Part of a small language model's weights: no biases in attention or MLP, tied embeddings.
MLP neurons of a small language model. Each row is named by its layer, matrix (gate and up: input weights; down: output weights) and neuron, and shows model dimensions 160-287. Each number is 128 + 32 x the weight over its row's rms, rounded and kept within 0 to 255. A neuron's up and down rows have the sign that makes its largest values positive.
After each neuron's rows, "fires on" lists the tokens most often at its 100 highest values on Wikipedia text that the model never trained on. A number after a token or word is its count.

L2.gate989 [ 76 169 135 127 168 125 161 140 137 169  61 116 111 148 169 138 139  79 181 183 149 110 145 100  82 145 131 171 188 142  97 114  63 110 154 139 140 129 139 124 140 124  47 142  59 108 140 117 160 129 155  93 121 151 185 153 120 161 153 123 137  99 107 171 154 123 118 149 119 154 119  99  90 104  88 114 132 168  72 116  77  98 207 141 104 164  99  99  99 160 117  55 148  86 153 156 104 107 124 125 193 122  46 131 105 123 107 137 108 113 125 152 120 120 165 129  90 210 143  70 161 140 132 171  92 130 118 113]
L2.up989 [179  78  87 178 158 127 168 127 119 162 146  78 187  92 129 145 125 117 137 149 114  76  65  65 113 104 150 160 160  86 120  87 101 163 112 136  60 156 151 123 142 135 102 158 238 134 180 148 146  43 127 205 135 177  79  79 117 146 164 109 147 103 129 152 121 123 148 103 116 162 116 117 176 129 174 128  94 138 135 139 122  75  96 134  86  83 133 163 107  82  82  70 173 138 149 132 151  87  92 139 135  79 119 145 122 118 127 137  55 115 109 176  77 140 119 153 107 183 157 109  79 109  97 115  87  94 148 114]
L2.down989 [135 164 149 116  59 128 175  74 186  90 201 187 102 128 126 128 151 109  67 144  89 111 144 124 148 126  83 109 126 134 162  93 131 115 160 124 145 149 104 116  50 120 150 127  95 115  88 127 136  85 138  83 107 117 109 197 170  53 100 120 136 162 145 131 131 139  78 110 174 130 143  85  51 138  97 203 116 157 135 255  90 172 132 112  98 190  72 113 139  84  81 145 134  81 167  90 164 192 147 135 156 127 155 137 151 145 137 149 109  97 136 128 129 113 140 160 128 132 128 148 126  61 108 135 178 145 130 113]
fires on: " A" 23, "A" 19, "a" 11, "c" 7, "g" 7, "y" 6

L2.gate974 [120 146 149  37 150 117 146 130 173  85  89 148 107 142 120 199 114  75 113 148 110 111  96 153 118 110 191 119  99 141  91 120 130 131 206 128 141 148 110  94 144 134 150 150 165 178 153  85  95  58 165 133 112 135 123  91 133 131 106 121 123 144  89 159 134 137 168  97  96 119 102 162 170 169 128 118  72 165 101 209 169  73 131  53 153  75 151 160 184 128 123 130 128 190 149  89 112 132 173 164 152 120 121 182 177 131 124  84 144  85 151 100  92 112 170 126 143 102  88 127 174 138 127 114 112 147 148 116]
L2.up974 [128 137 132  88 112 115 120  50 191 160 114 184 121 128 139  92  83 178 170 133 124 119 157 172 116  74  72 187 103 148 163 111 216 115 138  81 111 182  98 156 114 102 120  53 121 124 118 137 142 153  91 178 164 113 169 179 107 127 158 206 106  69 140 148 135  88 113 103  92 139 125 147 163 173 169  74  76 150  94 132 138 152 143 143 138 117 116 106 149 111 138  98 164  97 148 123 149 141 129  81 173 181 136 112  92 118 154 116 157 144 140 148 193 167 117 145 132 144 159 107 107 123 156 164 115 104 137 151]
L2.down974 [125  91 173 120 113 141 174 114 169 108 102  92 119 127  52 112  91 101 147 112 159 174 103  73 112 183 152  80 125 106  84 121  81 139 112 145 135  90 136 134 124  98 145 185 114 130  62 105 113 102 112  93 130 130 222 127 104 137  83  61 125 134 142 121 130 142 112 160 160 136 107  99 108 119  81 123 142  89 146 147 150  82 157 131 122 109 120  88 141 184 113 181 116 180 144 164 138  97 157  80 104 115 128 108 177 143 116 109 143  87 127 129  78  91 148  94 141 129  73 139  87 119 185  76 142 160 112  95]
fires on: "\"" 99

L2.gate746 [157  97  83 121 203  60 174 183 151 116 132 161  98 122 116 120 149 168 170 200  90 103 142  97 137 128  93 145  94 143  66 101  96 141 165 126 119  63  74  67 101 101 115 149 124  74 152 128 151 134 121 133 173 117 120 119 154 127 122 106 148 125 150 133 157 119 149 127 125 150 136 188 131 112 110  89 121 125 168 138 142 137 190 136 131 101 155 125 156 107 112  63 126 143 148 117 139 124 142 152 120 122 117  99  79 147 122 176 100 160 156  71 152 159 171 207 136 168 152  66 175 180  87  82 183 110 146 151]
L2.up746 [106 133  95 108 101 124  99 166 101 121 166  86 115 104 109  86 122 156 133  86 129 136 114 132 131 122 157 159 132 159 204 104 148 106  72 130 142 114 172 104 126 121 161 139 169 153  88 130 120 111 122 100 102 163 107  87 207 123 122  76 157 133 139 119 124 152 159 110 144 133 117 159 149 158 158  79  73 175  76 131 137 201 152  90 126 140 167 146 131 133 172 163 115 172 149 102 190 127 170 115 171 186  87 112 105 163 168 114  87 110  85 163 101 148 126 148 108 167 137  98 134 151 172 154 150 147 101 149]
L2.down746 [151 148  90 123 151  99 164  99 110  86 116 206 147 123 157  80 182 117  94 109  58 155 142 148 122 133 127 105 104 136 132  78  97 134 115 131 115 178 147  97 102 137  94 114  81 158 111 142  94 152 133  94 163  68  57 129  90 148 121 164  79 140 183 163 107 182 115 152  77 101 145 108 118 141 148 117 191 122 104 100  56 122  89 130 134  96 144 114 110 143 130 144 137  93 112 132 114  92 156 167 114  93 171 128 164 122 182 157 153 134 157 104 155 158 148 131 153  94 182 155 115 146 157 124 102  96 128 184]
fires on: "en" 27, " En" 26, "ki" 9, " Ana" 5, "u" 5, "ac" 4

L2.gate43 [143 114 139 166 132 186 147 111  95 142 167 139 139 141 125 124  76 128 158 135 119 127  90 116 178 108  80 165 149 127 169 168 150  89 104 163 128 147  86 131 178 127 139 160  95  99 160 123 182 123 159 120 130 112 117 151 177  84 105 127 115 139  84  86 126 111 176  65  98 122 134 107 135  67 161 142 106  73 151 136 146 103 150 124 229 133 117 140 140 124  52 147 225 136 173 187 160 152  95 114 105 153 147 145 124  86 126 158  90  93 190 129  71 107 148 136 106  88 183  79  85 199  82 162 132 151 116 143]
L2.up43 [164 168 186 146 172 149 180 120 164 112  33 123  85 108  77  96  76  69 175 101 144 127 133 125 145 113 110 164  48 146 159 107 160 165 160 156 116 134 128 138 141 121 131 179 161  92 120 156 124  82  45  96 151  80 120 142 162 101  58  67 173 121 142 125 158  95 121 114 168 106 134 123 207 103 137 179 121  79 224 184 137 119 176 135 130  75 133 149 133  65 111 107 105 171  82 163 191 143  95  88 118 146 132 100 132 149 119 145 108  75 140 158 103 137 160 134 141 121 127 152 103 132  95 135 157 164 126 187]
L2.down43 [114 142  95  90  58  61  94 135 116 145 153 163 119 140 140 102 137 161 156 170 133 118 180 116 102 177 147 131 132 174 113 141  64 166  69 152 152 124 189 104 104 125  74 137 122 154 221 183  74 152 135 128 181 123  89 172  77 129 117 132 113  49 119  90 119 157 124  85  91 108  79 145  79  79 174  93 119 163 160  77 105  91  77 174 169 163  71 102 108 147 188 107 184 123 137 133  75 167  95 149  67 104 120  93 180 169 136 155 139 169 138 103 138 149 126 172 104 114 113  93 158 125 122 141 113 141 176 135]
fires on: "s" 82, "tri" 4

L2.gate88 [107 164 123 102 138 151 116 136  90 122  98 187 128 197 123 141  97 115 134 152 155 167 139 132 188 119 132 127  73 117  99 177 149 132 178 101 101 151 129 103  92 123 115 125 147 199 100 114 137  97 150  91 126 127 126 147 170 102 189 107 167  92  81 166  90 150 103 114 112  98 152  74 160 110 103 143  99 161 116 143 183 127  79 137  96 118  96 122 118 124 126 111 147 172  68 127 160  95  78 105  60 140 158 112 120 148 150 145 107 144 134 141 115 146 109 186 164 183  85  94  81 152 146 133 115 158 171 129]
L2.up88 [ 93 126 123 141 127 149  97  93  85 144 115 148 114 137 120  85 106 152  85 114 163 115 113  68 134  97 102  78  66  93 110 164 144 133 147  85  48 132 103 135 119  84 210 128 117 114 155 176 148 127 165 139 139 116 105  86 149 109  76 157 110 130 111 107  81  91 144 142 190 150 159  95 128 134 123 110 128  74 169 178 154 127 100 141 215 121 138 136 163 100 124 127 108 192  95 126 143  95 184  86 105 102 152 144 116 165  92 105 146  93  60 148 138  96  89 138 147 142  90 103 100 128 113 103 131 114 143 120]
L2.down88 [135 132 177  90 104 120 205 131 122 129 143 123 138  93 160 157 129 176 167  96 113 151 163 181 117  87 185 126 137  70 148 148 119 110 154 142 172 122 129 113 100 160 140 199 175 125 139 186 112 165  67 137 184 113  99 137 146 105 180 142 167 106  95 143 141 138 164 122 191 123 160 113 175 171  97 130 107 133 138 186 166 105 119 130 107 105 128 103 155  55 173 135 105 112 156  83 147 130 103 177 118 133 101 155 122 179  99 111 190 219 130  86 133 177  79 111 123 174 184 132  96 142 178  91 172  98 123 110]
fires on: "us" 34, "ia" 16, "phy" 7, "es" 4, "lus" 4

L2.gate1097 [105 141 131 136 133 160 145 156  88  95 139 137 120 172 151 126  65 147 119 148 118 122 123 141 108 140  78 159 147 148 185 161  91  97 126 167 128 148  67 137  90 128 167 183  98 126 125  97 133  78 153 136  91 165 131  69 142 146 117 191 116 121 104 121  52  80 198 160 167 156 174 163 178 129 182 119 133  83 132 118 147 128 161  92 114 150 138 142 185  61 152 119  58  73  78 102 100 130 126 141 169 122 190  91 151  96 135 165 128  82 157 147 124 111 178 134 119 140 123 149 129 195 125  70 152 137 163 106]
L2.up1097 [155 155 121  63 133 145 122 173 146 166 123 146 195 114 111 115 139  75 152 125 239 114  60 105  72  82 173 156 137 193 132 127 145 160 137 159 124 148 132 159 118 119 132  65  93 164 151 100 110 163 120 119 125  93 168 155 108  90  48  94 211 153 122 113 117 158 132 124 157  85 166 184 153 120 116 123 105 113 176 142 102 122 121 134 133  78 134 115 111 165 174  86 164 115 169 165 155 101 121  84 174 107 136 152  90 194 150 123 112 158 106  80 135 151 113 112 159 120  84 176 115  97 107 144 112 108 175 178]
L2.down1097 [125 101  89 170  79  64 159 140 112 114 149 114 160  94 149 114 119 169  65 164 125 117 210 179 131 160 181 165 129 105 142 113 157 130  72 112 135 123  71 136  93 203 111 114 107 158  94 154 133 143 140 131 122 114 176 117 144 147 123 126 135 130 122 163  64 156 184  78 162 148 101 128  50 155 174 108 119 146 120  22 137 128 141 174 105 176 164 145 120 146  85 118  95 161 113 158 163 140  86 122 170  92 165  90 111 114 105 181 111 131 106  68 168 112  98 108 159 154 171 134 133 114 132 139 149  90 111  68]
fires on: "in" 21, "h" 16, "ip" 10, "ja" 6, "ion" 6, "k" 6

L2.gate302 [100 124 158 165  70 125 110 169  78 114 149 148 139 128 152 155 125 157 110 158  73 166 120 148 118 150 111 195 102 162 121 108 140 114  83 109 157 120 135 153 162 197 101 136 149 175 158 112  99 127 151 167 143 121 120  83  95 153 113 210 158 104 120 116 127  64  76 112 130  34 174 143 110 107 147 149 120 120 143 157 150 182 145 166 197  86 100 112 193  88  69 122 195 145 163 128 122 139 175 120 124 139 151 170 123 163 100  81 145 163 152 125  98 120 134  82 110 144 131  37 150 162 122 129 146 134  98 120]
L2.up302 [114 119 125 124 160 156 161 181 145 147 155 155 112 127 144 109 125 113 110 111 148  73 104 113 162 181 106 127 111 179 121 197 125 137 191 135 119 116 105 158 183 114  93 104 129 143 171 110 187 128  89  76 181 126 120 103 165 168 126 111  44 143 176 111  86 152 174  78 158  87 157 127 177  91 125 152  88 134 142  92 109  69 103 179 166 111 101 146 103  72 125 107 128 128 108  83 186 114 169 179 172 127 108 145 164 144 165 125 142 143 118  67 125  96 135 171 100 156 160 121 149 131 108 130 107 101 184  96]
L2.down302 [113  92  84  51 139  99  92 113 218  86 170 139 139 141 103 163 130  99 120 111 107 152  79 134 132  82 218 111 150  92 162 101 120 124 160 149 130 166 183 166  79 132 148 187 119 109 151 134 163 113 128 132  80  87  83 154 139 131 144 169 102 130 150 112 201  91 159  85 127 115 119 166 138 121 101 124 160  96 118  74 110 150 149  91 114 206 142 138 116 142 137 179 146 132 127 116 116 152 116 114 159 129 142  80 205 127 134 171  55 103 141 166 112  84 140 166 151 138 122 170 115 113  58 114 121 121  96  64]
fires on: "s" 91, "id" 4

L2.gate175 [165 117 194  97 134 130 123 118 120 131 102 150 119 205 123 121 146 171 163 161 116 137 157  96 104 137 160 197 168 136 151 151  87 141 108 150 104 164  92 122 131 129 150 208 161 142 162 166 163 134  82 131 129  92 102 126 127  86  91 134 217 123 132 120 111 104 145 149 124 116 112 192 107 147 134 135 130  93 205 159 130 162  90 132 157 114  57 130 143  91 129 141 125  79 102 203 120  87 103 123  67 138 121 111  71  89 128 163 118  92 126  95 123 146 110 120 121 149 112 143 179 134  98 113 181  63 138 109]
L2.up175 [ 92 157 150 121 110 135  88 176  47 127 158 134 123 100  64 158 116 101  75  89 118 117 112 160  85 148 165  57 101  74 133 145 114 159 117 118 108 103 129 138 158  93 142 111  75  91 136 129 127 135 202 156 186 169 138 124 104 135  62 191 131 106 156 135 134 102 141 121 139 137 142 182 161 184 123 113 139 148 159 147 170 153 113  71 146 144 199 123 102 162 110 150 183 149  78 141 150 160 163 106  74 100  93  57 147 122 163 144 129 121 142 118 129 137 187 173 126 163  84 191 133 142 142 122  97  68  75  96]
L2.down175 [199  94 152 138 123 149 128 136 192 108  73 115  94  92 100 100 143 145 164 192  95 141 188  91 142  84 221 167 154 147 184 169  96 147  83 132 148 120 138  98 155 108 156 144 143 156 147 164 125 159 115  53 104 149  84  54 140 120 125 101 112 140 123  93 102 151 116 165 143 121 148 104 138  87  85 123 144 101 151 201 105  83 152 172 114 146  84  47  65 135  64 108 101 134 141 179 107  83 130 135 120 135 126 142  87 133 118 136  98 131 156 125 108 134  95 127 122 133  94 121 161 134 148 127 129 117 148 111]
fires on: " El" 31, " Vi" 27, " Ni" 17, "st" 4, " Best" 4

L2.gate75 [120 172 189  77 179 199  82 116  55 139 110 117 147 158 122  77 115 100 198 118 169 107 139 150 149 113 159 143 140  83  94 115 103 164 168 194 106 132 119  93 159 146 127 116 116 102 127 128 132 115 170 163 189 144 113 145 128 194  88 212 146 144 134 177 115 121 167 165 182 139 109  95  86 134 145 154 152  72 125  91 120 127 112 110 107  58  71 104 137 143 104 106 104 127 114 146 113 167  68 105 121  81 103 150 110 104 121 155  92 175  95 153  56 175  77 122 169 159 141 103 150 148 139 107 135 165 111 158]
L2.up75 [167 100 102 115 142 135 103 140 120 164 132 146 140 160 153 124  66 130 182 164 173 124 103  34 138  74 110  76 107 108  43  64 126 145 132  80 102 137  86 162  68  93 107 181 126 101 115 146 145 103 146 153 172 119 174 161 160 139 146 127 169 103  91 180 116 105 105 124 171  90 127 161 109 119 152 140 158 122 187 103 130 165 117 129 154 157 148 120 107 111 163 169 130 121 120 179 139 144 157  58 142 105 162  66 104 122 187  99 119 119 117 112 153 153 102 131 110 134  76  86 124 145 146 119 184  79 170 154]
L2.down75 [ 95 109 115 139  79 143 142 125 163  96 162 138  60 127 144 122 111 157 129 190 116 182 176 101 135 144 146 121  96 155 166  87  95 138  88 159 120 106 117 128 143 158 135 124 137 181 169 126  59 126 168 119  82 108 117 140  90 102 127  82  93  72 108 151 156 119 141 136 104  99 164 138 102 161 132 156 170  89 112 213 125 158 164 148 159 150 143  81 182 136 104 138 101 100 114  85 105  85 146 156 114 149  75 155  97 170 144 144 119 122 119 119 144 128 173 178 119 128 169  90 155 114  79 129 123 174 129 144]
fires on: "p" 37, "L" 25, "R" 8, "6" 7, "7" 4, " R" 4

L2.gate649 [158 141 134  97 133 115 148 161 146 148 130 137  92  98 126 113 123  90 135 204 130 124 146 136  83 100 128 129 109 156  77  94 137 137 131 101  89 120 131 118 151 121 105 130 167 144 117 124 124 147 153 172 219 140 113 155  94 116  98  95 100 161 145 123 169 148 104 105 134 157  95  81 174 175  84 127 148 127 112  75 127 105 137 127 118 135 129  74 129  97 132 163 122 172  61  98 148  81 162 157  85 128  66  92 115  97 130 120 160 156 116 126 153 201 157 157  84 128 172  48 101 107 169  97 144 123 131 140]
L2.up649 [121  83 150 123 113 142 154 140 103  65 139 149 117 155 131 121 145 142 178  43 136 112 160 114 123 145  96 157 178 145 121 106 130 134 129 131 113 131 128 100 109 188 123 154  59 126 120 118  81 136 141 107 163 164  68 107 152 137 144 182 118 172 117 122 137 117  81  78  97  86 112 162  76 143 145  85 102 128 145 146 131 157 123 123  93 205 118 124 152 109 142  95 118 125 139  94 137 136 151 121 139 175 155 162 171 136 132 157 113  99  92 136 125 106 182 187 112 115 103 135 197 129 134 176 138 137 158 167]
L2.down649 [146 122 101 101 154 130 121 181 174 111 120  61 146 118 158  90  83 137 103 145 135 156 127 130 123 136  95  94 125 134 160 132 129 166 145 202 145 145 121 140 121 129  28  86 187 146  44 137  91 112 145 143 147 145 135 104  92 162 142 120  83  99  83 124  98 107  70 172 107 107 113  75 126 156 125 158 179 151  82  72 101 146 149  93 148 162 159 134 183 100 141  95 113 162 135 108 143  59 125 174 148 144 158  84 111  46 151  88 167 144 107  92 100 162 172 182  95  80 163 104 126 108  90 113 162  83 182 129]
fires on: " En" 31, "en" 24, "En" 7, "sur" 4

L2.gate544 [116 112  55 114 130  97 149 122 136 123 107 137 103  82  71 104 142 127 131 117 166 103  75 120 188 147 135 139 131 142 199 133  98  83 129 109 153 162 160 140 167  81 156  73 130 112 179 160 119 165 183  82 159 170 137 146 151  93 115 111 148 129 130 112 184 129 120  80 156 116  94 146 173 140 147  96 107 120 131 145 163 142 169 128 102  67 153 149 129 128 121 138 173 128 159  96 159 148 146 127 143 175  89 160 136 124 122 118 116 153 112 131 106 169 120 141 151 133 127  65 171 159  99 146  73 141  92 175]
L2.up544 [121 136  71 106 169 142 131 113 129  92  67 170 123 141 163  97 184 111 129 115 129 146  41 143 177 136 148  81 118 117 195 166  99 106 152 127 131 167 144 139 105 163 162 117 137  49 195 176 110 148 139 159 135 108 139 116 114  60 115 147 105 154 114  99 124 121  98  98  98 170 125 141 107 211 151 152 110 110 103 122 138 200 168 154  95  57 128 115 150 123 143  92 153 176 204 125 154 164 155 119  86 155 102 151 124 123  67  88 113 129 112  76  92 197 163 140 187 122 106 124 196 139 174 132  88 130  75 113]
L2.down544 [122 132  91 121 141 138 126 135 153  93 170 160 154 142 157  93 120 157 153 129 147  96 120 186 163 141 110  85 153 164 200  94 164 110 103 203 192 148 164 123  94 128 176 181 114 115  86 148 137 127 100  98  82 122 144 183 162 130 133 134 101 125  66 157  86 105 215 158 145 150 204 156 105  95 120 116 119  81 142 137 100 149  84 136 151 107 149 116 146 141 218 104  88 141 148 185 146 162 127 162 125 147  99 131 104 101 113 150 112 136 112 104 179 155 125 180 112  87 158 129 175  94 100 104 114 133 136  87]
fires on: " Ken" 12, "ed" 10, " Pat" 9, " Ed" 7, "rated" 7, "il" 5

L2.gate541 [113 120  93 133  98 118 118 145 124 107 123 186 178 117 150  98 115 161 139 182 148 113 136 148 120 121 126 158 136  88 151 154 180 129 172 166  94 115 151 156  99 119  39  81 204 128 102 127 152 160 115  97 130 163 129  61  84  72 212  69 143 111 121 158 149 130 118 130 128 138 168 134  83 103 107 124 109 128  77 125  96 158 181 120  99 220 115  93 128 165 128 102 188 118 174 143 108  94 140 193 118 108 137  66 114 190 183 129 143 166 169  96 152 179 153 153 162 111 129 152 108 150 115 136 111  71 184 110]
L2.up541 [146  95 118 171 122  90 111 139 101  77 102  77 151 119  85 135 118 151 114  94  84 157 107 149 145 123 132 130  79 118  83 153 136 129 130 145 100 137 132 104 140 145 102 104 173 147 189 157 189 102 157 152 157 155  91 107 168 132 211 144 173  84 157 135  87 146  91  97 143  79 101 146  93  68  89 151 152 135 109  82 145 118 176 106 117 149  80 158 189  81 143  69 190 110 163 124 180  99 178 141 140 124 108 126  40 141 200  98 129 142  74 160 113  85 122 150 146 154 154  79 130 146 125 162 120  78  96 107]
L2.down541 [114 204 139  83 119 151 145 131 112 132 146 199 118  88 103 110 175 117 128 210 177 148 137 161 160  80 154  63 121 152 151 102 130 159  78 130 186 106 134 155  99 178 181 175 131  74  94 135  91  85  74 113 103 106 110 136  63 161 127 104  34 119  84 176 193  78 125 123 113 112 116 113 144 212 128 116  78 119 197 198 134 142 103 134 113  87 129 118 114 169 149 156 126  90 122 155 113 135  84 160 158 132 103  65 217  92 148 152  99  97 137  60 139 123 111  97 114 133 140 142 117 119 151 141 159 135 137 172]
fires on: "sa" 27, "a" 15, " A" 8, " la" 7, "A" 7, "na" 5

L2.gate689 [176 159 135 111 160 140 165 110  93 144 125 137 129  86 162  98 145 149 103 137 145 138  85  99 129 111 155 118 155 107  94 100 141 123 141 114 121 146 140  74  78 127 141 137 128 119 149 151 137 155  95 127 157 128 102 185 112 108 152 172 143 121 131 165 117 126 129 128 115 135 167 149 150 116 131 199 138 194 186 142 146 119 111 112  66 117 104 168 106 112 103 145 140 149 179 133 167 123 153 101 141 105 127 135  61 101  43  98 109  94 167 131 112 114 107 144 148 124 113 137 100 101 116 151 165 105 161 146]
L2.up689 [204 197 132 134 150  87 146 112  58  97 135 151 122 159 178 142  63 104 131 105 184  90 103  53 114  90 146  90 103  81  71  74 148 123 101 128 104 178 107 126 109 157 169 144  97  80 143 136 170 109 121  88 116 127 137 146 104  70 164 157 179 103 161 143 113 106 158 171 176 131 168 148 150 106 138 154 138 138 125 151 144 111 112 157 159 136  87 156  56 155 116  60 152 186 149 161  86 127 151 185 125  92 144 112 112 123  87  71 137 129 125 183 197 103 163 127 133 139 110 131 162 131 125 102 138 154  66 161]
L2.down689 [ 82  94 104 144 160 120 170 178 119 105 175 100 140 166  79 156 105 134 108 163 118  53 140 119 157 142 123 171 130 137 128 168 117 164 194 136 177  44 114 126 148 154 104  91 160 146 120  92 120 118 143 207 107 117 170 131 183 168 111 150 164 123 121 142 153 109  92 131 116 128 145 105  86 206  83 149 181 136 171 205 145 119 176 139 139 177  73 105 133  86 181 107  87 103 147 154 131 125 142 127 137  97 115  95 113 144 179 158 148 118 104 137 121 172 165 158 135 116 136 129 131 157 123 123 139  94 174 181]
fires on: "K" 35, "R" 24, "S" 9, "L" 7, "U" 6, "O" 4

L2.gate156 [122  94  93 109 111 119 161 204 173 119 110  95 110 170  75  80 181 145 128 163  69 132 118 128 126 130 119 135 111 177  96 185 106  89 103 170 110 150 176 147 153  83 113  60 126  92 159 151 153 145 167 152 214 152  74 133 121 116 147 140  80 119  97 161 154 209 128 123 111  78 111 152 124 142 132 143 154 170 111  51 153 157 113 186 109 179  89 103  87  99 132 145 142 163 108 121 101 147 140 156 124 138 100 163 143 137 128 108  84 134 103 101  96 156 127  99 166 157 205 183  85 128 104 161 150 139 168 117]
L2.up156 [102 106 168 108 119 165 153 204 110  78  96 115 109  90 135 124 183  98 185  89 122 138 142 104 129 141 109 116 157 166 171 122  62 168 102 132 116 109 149  82 118 176 116 161 152 121 152 154 137 133 212  87 115 114 158  74 170  99  91 125 133 151 103 125 165 128 146 135  82  90 118 135 124 114 101 117  75 188 186 180 163 148 117 133 117 100 134 152 131  83 172  88 127 122 162  83 117 116 157  68 107 145 186 173 159 168  77 160  98 166 148 152 147 159 139 138 137 131 156 123 163 104 127 180 138  78  93  76]
L2.down156 [114 147 105 116 158  81 203 117 115 111  85 107 161 104 124 129 132 158 144 124 153 153 162 122 103  69 161 121  92 125 103 126 151  85 141 144 141  79 132 162 120 118 139 148 105 145  87 102 158 158  74 150 134 163  98 163 160 192 139 156 120 119 127  79  83 108 157  67  87 142  57  81 137 141 109  69 149  70 132 177 127  85  75 121 171  93 139 123 161  71 107 132 147 106 160  95  97  94 170 112  80 107  79 143 129 120 147  78 148 161 127 123 146 147 172 151 100 118 160  95 164  97  89 122  81 166 173 149]
fires on: " En" 19, "en" 12, "ur" 9, "an" 7, "En" 6, " other" 6

L2.gate499 [102 148  93 147 118 126 169 129 199 102 155 121 159  96  36 144 152 128 126  90 169 125  57 182 162 146 127  94 165 160  90 168 144 116  80 144 118 198 135 135 202 157 172 177  73 134  94 125 125 187 134 185 141  82 120  95 164  91 155 158 197 112 146 105 166 144 115 166 121  97 137 118 110 127 188 139 130 167 101 118 192 107 125 128  54 118 127 151 145 122  83 102 127 173 102  98 188 200  73 173 118 129 104  91 134 122 117 156 160 131 136 135 176 119 165 205 126 193 158 130 134 165 105 115 106 132  93 143]
L2.up499 [104 115 125 144  87 153 148 155 178  60 107 109 125 120 107 125 145 119 166 100 152  95  27 144 115 130 114  41 137 115 102 156 145 110  74 122  90 117 141 144 128 128 227  98 142 143 121 104 114 147  94 132 108  83 124  88 147  97 152 104 145 111 114 127 110  70 101 129 131 124 146 184 159 130 141 158  72 134 219  68 144 145 158 164 105 130 103 113 125 126 172 100 145 112 113 113 111 176  89 149  86 124 129 103 158 166 207 167 151 125 121 100 182 186 153 140 133 117 141 119 162  86 136  74 158  84 129 164]
L2.down499 [119 107 129 184 146 155 138 138 119  76 135 115 131  81 136 113 197 121 100 106 151 150 128 105  96 102  89  81 168 143  64 110  94 115  71 159  94 177 140  84 134 143 148  68 103  90 157 145 139 123 111 179  82 124 129 124 159 110  70 124 159 154 107 141 120 111 104 143 124 125 127  77 155  86 191  89 191 118 203 124 149 109 133 149 133 119 123  77 171  59 164  76 101 162 163 125 165 153 130 181  81  81 115 168 131 118 160 141  91 169 136  99 182 136 166 166 113 106 175  92 157 135  99 126 145  97  72 130]
fires on: " Jo" 19, " Ben" 11, " Pat" 11, " Ka" 10, " Nick" 5, " Ken" 5

L2.gate299 [143 142  90 125 173 102 173  75 102 118 127 142 141 124 138  98 126 141 110 105 113 137 139  90  93 107 185 129  98 130 109  95 104 132 193 137 164 115  90 118 104 174 176 100 141  63 171 125 176 115 133 150 136 153 118 131 133 156  98  99 110 203 117 130 164 117 126 147 176 163  94 131 167 155 183 113 141 117 120 145 106 126 201 179 139 145 128  93 181 135 135 135 142  92 160 134  98  98 150  60 146 173  98 106 131 149 196 121 130 118 124  92 140 141  86 164 114 106 112  77 174 180 118 109 141 141 114 145]
L2.up299 [120  67 127 104 119 126 193 152 181  97  56  93 143 159 127 123 125 125 139 123 145 100 126 111 127 125 106 152 131 151 120 144 143 173 131  57 102 182 157  95 149 135 130 152 125 123 141 136 227 136 135 151 146 140  82 159  89 171 102 158 155 179 164 154  93 168 120 135 127 136 108  83 166  96 141  85 105  62 133 169  78 107 125 110  95 168 162 117 153  61 179  67  98 157 136 130 177  61 157 149 155  82 110 114  81 115 120 144 183 135  98 169 105 121 170 126 156 177  84 105 166 129 109 123  98  92 128 128]
L2.down299 [111 167 138 136 105 157 127 127  91 135 200 163 117  94 118  90 172 125 117 201 114 229 114  74  70 120 106 157 102 118 147 117 132 141 149 101 167 129 156 170 112 123  98 130  97 166 100 105 139 109 117 115 128 160  67  95  93 148 108 106  62 152 152 103 153 104 137  53 189  69 143 123 127 131 165 154 118 152 159 147 123 187 125  99 184 124 154 152 104 169  87 166 134 148 116 145 102 133  58 124 165 102 117 128 139 152 120 161  91  79 145 108 171 106 106 165  97 100 155 152  85 151 150 103 138 145 102 141]
fires on: " Ba" 29, "ba" 12, " Sa" 12, " Qu" 7, " Na" 7

L2.gate1003 [166 112 108 183 100 140 134 148 155  52 146  69 122 108 165 187 169 160  79 129 163 105 138 110 132 102 148 118  97  99 115 137 112 110 154 131  86 116  96  98 183  97 132 160 195 114 151 179 126 147 111  90 112 117  74  81 160 142 134 124 156 170 180 114 117 129 107 112  83 154  56  93 114 168 175 113 137 121  69 164 146 148 158 177 132  85  97 143 169  97  99 135 144 126 135 101 155 181 151 127 160  63 111 146 114  73 131 101 122  69  90 144  70 127 134 111 163 159  41 163 131 146  88 109  97 244 140 122]
L2.up1003 [139 161  81 212 123 151 136 130 148  66 162 164 134  75 153 162 173 148 107 130 198 134 159  91 115 133 121 141 132 105 124 142 155  93 172 143 124  79 164 124 128 137  94 138 176 157 155 134 104 156 156  83 159 147 129 130  58  81 118 132  76 168 156 129 140 110 134 106 199 159 192 117 170 149 183 144 140 171 133 102  92  98 174 160 129  85  78 126 133  77 168 116 160 141 107  73 147 127 151 143 146  92 141 104 159 170 138 110 113 125 107 101 143 157 145 137 163 168  64 138 116  97 130 167  88 146 186 117]
L2.down1003 [ 81 159 114  66  71  85 159 137 120 194 107 155 185 147 108 145 166 147 141  94 132  67 120 115  93 149 130 141 153 144 145  92 122 131 103 186  30 168 162 106  86 136 142 140  72  78 117 119 112 124  65  95 149 114 192 113 193 150  97 146  79 156 149 124  84 126 158 183 150 137 130 135 160 117 119 127 145  70 105 120 137  97  85  86  87 123 169  88 133 140 109 130 107 137 113 126 120  93 112 107 120 174 162  62  77 177 133 173 169  87 102 126 106 107 170  41  90 155 163  80 120 131 172 131 109 140 143  98]
fires on: "up" 28, "y" 8, "d" 7, "ym" 7, "s" 5, " |" 5